Part of a small language model's weights: rotary positions.
MLP neurons of a small language model. Each row is named by its layer, matrix (up: input weights; down: output weights) and neuron, and shows model dimensions 256-383. Each number is 128 + 32 x the weight over its row's rms, rounded and kept within 0 to 255. Numbers have three digits each.
A block is one neuron, or neurons of one layer that tend to fire together. Before each block is what it responds to, as a language model described it from the Wikipedia text at the highest values.

Description: Personal first names
L7.up1025:127087073120130132149151113160175123130107130110079150073170124177134116166125102174141158129179073149168111136145135091148126154089164121092091148087108165108156092138120151162207108126115140127169154176130071175089113189118162104097117111142068115166203105113089097134170163079107124171157155167150137106128140112158127089098188143114072111068140130112144137126156102094094140135154
L7.down1025:097149072080111146136130104133110112106154168148076117129177131091217126128105095108174141093134061156199114125147185102133093152133143088109127110157158168101152126108170115147148151125126078171132054138115129158143130097148097087106143163105094124229140124085121113148168157102132144084067152142168103108166048156132125142149167122125105109115145094132155158067117137145126114179155

Description: Given-name completions
L8.up150:129136126110160147162186139090102162137123129057130120082133092087113149118124114116183129115081175156092157105164140129131087165145202152167133123015066149094071128130131144132148104082173066148121135099157140111140119083196136126118146080156113136054091106135126131107129133103137134138114131124157137098099114108106168155164172138147100151110092155119218125108100052146134137100156
L8.down150:096153045159095089086108123130107112085191138121173135104114200039110168135190149249081195172180132147173130101133087147159065079097087098122110154145120138158178146124088130143165093127100117117175122117122097093092151120121124142093095172099124135127155076086118063149096147123187127173186080158137129192132142123118047102125123148122140110147136115124107161129142143084084109178125
L8.up753:124126174119122122094161055125126134199111125105039130127151104182084124156132124143163160172135155132107174104167129115102076179135172151143180134109145121137159130130176111164144150195088141088111151190116100142121114129124129136136115157107056081126195166149064094146137121137134081169076088135155123134148073121120155100134193118070146067122116120094202145130136104121123140114129
L8.down753:168169106131097136154172095149172129188157113146123092151163136077149121088083088102188149120114127133140140176091116144152065084145160139110110101116180182105110075139113108148137183158136175097115110129121150108181141123115097163107165098121156150173093175083132181104136166150109114135176148124143117123116070098142153133121070149100143073171163134130182100137129141141141147153124
L8.up994:129131160136152091094093116104142117107160170119033173096100088126092101138125077149150179145172079095168147104120110150122153148095099028143098121155135100120160097089143112171094142094165132137137143160116084094161133145143115126120125106114126130194113147083124147122186086083117198146206167147123174115163141129110119126150124118110151132103142124183203186149205118064072096117106
L8.down994:124163079182146128138148112165120147137102130163112113099147135166120159113130154120149159117118153163093077132100145086142092123161105168096133138072146117135072129141149128119167101097093115149130134151086114141079127129134114190076147115154140085091096118171120096121148172113139073119168111138138101150152133180118087107082090132132079126145172127111135111105053097136205141168188
L8.up1116:130141025128134093125139149115166095159146125098076140134117151122118064138087117129154135094148126170178071123156154159112166192135144128079147126139165159047100138124147172159122065112122109085122108155100118161139165110081121157158175153098158122157122137201136098082130098108144132128144125110167092150133127106081140075147150131097137134127099134051140119160072119097075128138117
L8.down1116:087115078126075188102141069087066134161122145164123171121142122147205123169165077150182102097162127116091151091101107116156097082082113106149099169134156107070112156141076060129120149092186105132144067101143087150109159172110154132132118097106156120104096097112110182112092121164167121110144161183085106158144106171159156143185131095123149115095199112192078113174169106087173138138178

Description: Tokens inside creative titles
L8.up123:115190094137124088128100130108125109188073145109164132127113134127106190065143096109145094117144099172138056130115148165105159077092129105097139132104097087116115129116120164159106173112136181172108111178117146162140122090112174137127089120083125101183149074146084101090136120169144077108103177150143107129091154161099102131045140128107116206155131156096156166085136149118113154191110
L8.down123:148102176168118162086140187199128153186140173122158052157125130124079127136158178115157145095153199094115164120077150095142138139133114164075137167134168151117131141147122085125101146130129114142165164072109204119140111156091083058075172143138113173091149167091163149161109137102065144168160099107130129194195119133181127165152112141153100147143147163093124090144100093131172119109163
L8.up805:122143060118114098168098166112079114112118127112118131083105149105142093099110141113102096137113175162165114090133120138088126118175125084122136127112150141147173115159139168110124172119079167204146124180105111124095067181174163203150083146177098152152110221114156138090086121112119115114193119060175108150118106092146110131094059114167174172111095122125145081167182160126104104116100
L8.down805:228143075105143092108130146149142122157120131181179111130098091098126061121096082157150130096121129111111131182110151077103120164139156107117149077098067164112111116171111107180068153107056136109120149139114110115142143142145161091146174060089139111108055173081100097129194115160151110117120119111126114165176193107090187126121068167174127127123138113156136164110100153142155141111093
L8.up1055:163160114086155192137100108085174102133117063098111129194112117138139194146107092117049132107095170115087108079079113186147128165154123139172161094159203121113137139153102139115111092138121141124132186148167094094141095112119096106118127115148134134163099123103101109080100106114109123172143114070099099097149139113104133133170116137104099100106081149102132150157188152140118188111110
L8.down1055:121097104101173048171075124122107109094096134153147046144098167151091111172153145140158087137138064159180094107109140115116118137118101136121112127116130127158118127161141131153153131084101159174132119150089109135147128112148163172103109131108168172136135136158120141097145149200097099115102167157154115130124087167131084154115186177173150080124119103146141091114133139140077095210146
L8.up1247:103171126093134103084092121110165114216059178090122106109121144116152058134149079134142108153137182075162117139129200137141168130134154115103097058105149135086156149136119144107144176060037159158128155142113128126144154174179157102163094177115108134114130143131119102073036101106145081153161135072156069104103144078174099184097073062166142096096106106145128126099149181089139117131140
L8.down1247:122133141112044128170112146199130123137108081099126123166212163112097139145150194126149164086192131168116098126109139110134156116140068158134154166159149115117111055086138152146127197114136159151163112111176141115098156116117163110106125152126123153100089117062113104101165082158122198063136137099117136095175149171119155133159084185138097214117144168155120198142144138118108144125138

Description: Tokens inside creative-work titles
L7.up258:126079097112130064113101095125153120169169139073105109126125098113155174109135141163157147102123169159051192097142126177112117142149158118112085088162156194141063080130128168112093131121103113211149152125081115173150077140192084166138058096196122127122152088128175156123110131140074179101090109138108100101115102144157163135162117135169156113135152147162146161141138132098134168147148
L7.down258:117099121104190111144150162152123133110132112066058084139089156129115155136105124142114105093124115158120115135109106127109098078155088130102100140084123131180143135083110154074105180143053174142067171044161206082148099154130131123044131117152176118129118109156141142097133121101117065136125165072100058133175094143178139146097092152101119150158081136121115095124173138095115149182136

Description: Music and field nouns
L2.up118:100072114123142106111154127187153162115132182087133126113171132095091133098136174203067107116041150183111156073119145129075138177137103152140158090130105114094196116051111146147109141120184088130138112163128083161131175127066079167087182117114091116130133128084139145140168147148132111157076143151164088181079148102083072053130187122137182086093079114177125136103148111121051159117096
L2.down118:127121125133146140133106078119111093162056114180109110082136110155110166121102107096203147161138152080180140130105142168134065125145180091134043115156159141154087109198147109103101145114058122099089161127070180093133102099111159144154086121147097119154145176160136142123115131089103168157209174144119144089182178118160203162088111114092117152120169178102121123073089127118207114144136
L2.up158:152169241142074144153129181142114180110115155097121133103105156138109079114107124133144167129126129125174106108177143166128100077146134147139136184085118181120180115067137149187081135085151169074099123169173135080101139098190149184127095145114129170093119113085145134147167129125115136083145107075143142128104105133085084065077124023148087152107144157104149128187142110123167099140121
L2.down158:116114048101153120141104090124119121153120124173138089146144151186116206095151147152055083227141110104070150096092120144132154156102112058129154073167110133137062128175133130084163136182128089120096153128087140133146111151110107064123128124146106111198139094177111066123093140105140157151096157153123149130154147140192155161196085179094144139110132095135094152078076167144110131130080
L2.up520:167131193176105121162121127150131126092080138128068108098148086168143130120123095142146164129107083111090160156128115147172125138123154136111159097127081072180168166080176143104153140155086085122127146137128156166119133143138146138152083156094124102086083118114182134108082173161136104164109142107161093156107026128177120105109146087083118102113184140136113125058137186116127126153108
L2.down520:118122081086143110131107114101108101121154153124156145141111154104146128124179143126096089121135174164170096108109161116070100102166116111110100133118174161096115097127152130102100129083170202124126137128113091093180102102115111101140130136137144173110195146139056144129145109106142167120148114133122164138180217124117108179129156160181137177150055131131133116156069098154181075098121
L2.up863:086178081164126099146150151123144113146113138054135093123109106113125128181112213196138120121139122174128090133131146107127102142122105163127086084150108125162141145004145145137096114123125127151143111127133144121139160094148160140105120170108096156154149139203098192102163108083173085115105139180124094126190159182086126110119157091165141091125108136096167122090145107109151125148151
L2.down863:178091155112149149124106077097112130130104077150123136125125153135166132084137120063164123128131114118128156137104121174110150161138106123171120145089109165124151109194117169078209163114123134142138116117150105127136078143108089109118134119173140115134129136064102086111116147133084165099122104091149137132051111125168117129123130151137106167126171120155047114154130183165152133133118

Description: Start of proper names
L2.up245:125090124120080145140108140157083166086107097136091114188086116079102096127122157129179095123125057158137137128100177041120124107115160233114096090095088130137201105186101150142211125172125170126134108178121108161136102128137121124144099111203126137149104151135155140107116158141129150075140097145103130116125121147158091120159136082137209139104141151115204096088072081151136138162138
L2.down245:120127124155108147160123059094154118155124105153165120097181176135160103132197106127140158125106163143149099150162101138080134155106085048089117190136132121083100119151169080131073149106146154154160144143170120118124141103101148137124118184103107155122147123096110124115142148104082111093123107133126109169084162124141097144137172135131106185130116173118149214167164127092132100117189
L2.up822:140087112130105121148128134158182148124100133101074132157144072107111130146157140175086162096126175112142136135117129113132150127123151156190074085140088108078206075117124109156167094149087128106211157151058092120179108190125082098086109148166104185101127168144121134171122089109071112052137061144116119126127115059141123110127140114125157162155108128172136101090161105159095110181138
L2.down822:152122109107150110105147051121121134072128073100127118101115182162148174106110105111161142201124054114113113104158138121113128156088085111087147158087160119178157204122114100123082146157138155124081087168194140171135116091128134081108193116087130091179132149121109091128116158129112157177133166127126158141076099095159054155055146115085119126113155099078171136144125111127180126152147
L2.up937:135123155146083113122130097137096122156120155070171110169157110121086146149125118167110177151091127120133142087129107094119161147201119177125122098077090124127103164127114176112142188105088122123090123152068085170135143148126137119140141090142072137119137096197118132163141120136111183127124150117170108149157115117146102090076142179130119103101110133057207119163078102109095185089141
L2.down937:089128132142131107155085094151161121090154094170133074055154187122154083115134113115142164228155122098150129152125116123130122143127100131110182124113106163111106069170101072098100134203158159130136183134126126107120123106121150169108149078166092120148096116127133090145139130158150083149169070122084122131108141043100161168122187114131170216151128151093138101063140115179111076135098
L2.up1522:134110107133125119140116153157109063056135047149138136121104097093172166133101105130183091151187135138186142129132153059128133100104185144127154133138143186117162151111134129085108129139162123026070129139161154130163118126101150106184095175162119129095140136138124061098109132070104085189140081125143112085137126135130155110154144102150136134179142157111176110099135106134173108126151
L2.down1522:134119105098085132103100073169156132142110128113105102125143161154116108118160104159152157159157081121105086089110109196161146144125142096154112122107129080118157116181081114129180131138158161120137091130144128109113123164147183132123139092111118139123087111101119152107099126159191189078089129151065150180141117124129109149104170129110181081059156128122098126147141121110133093126121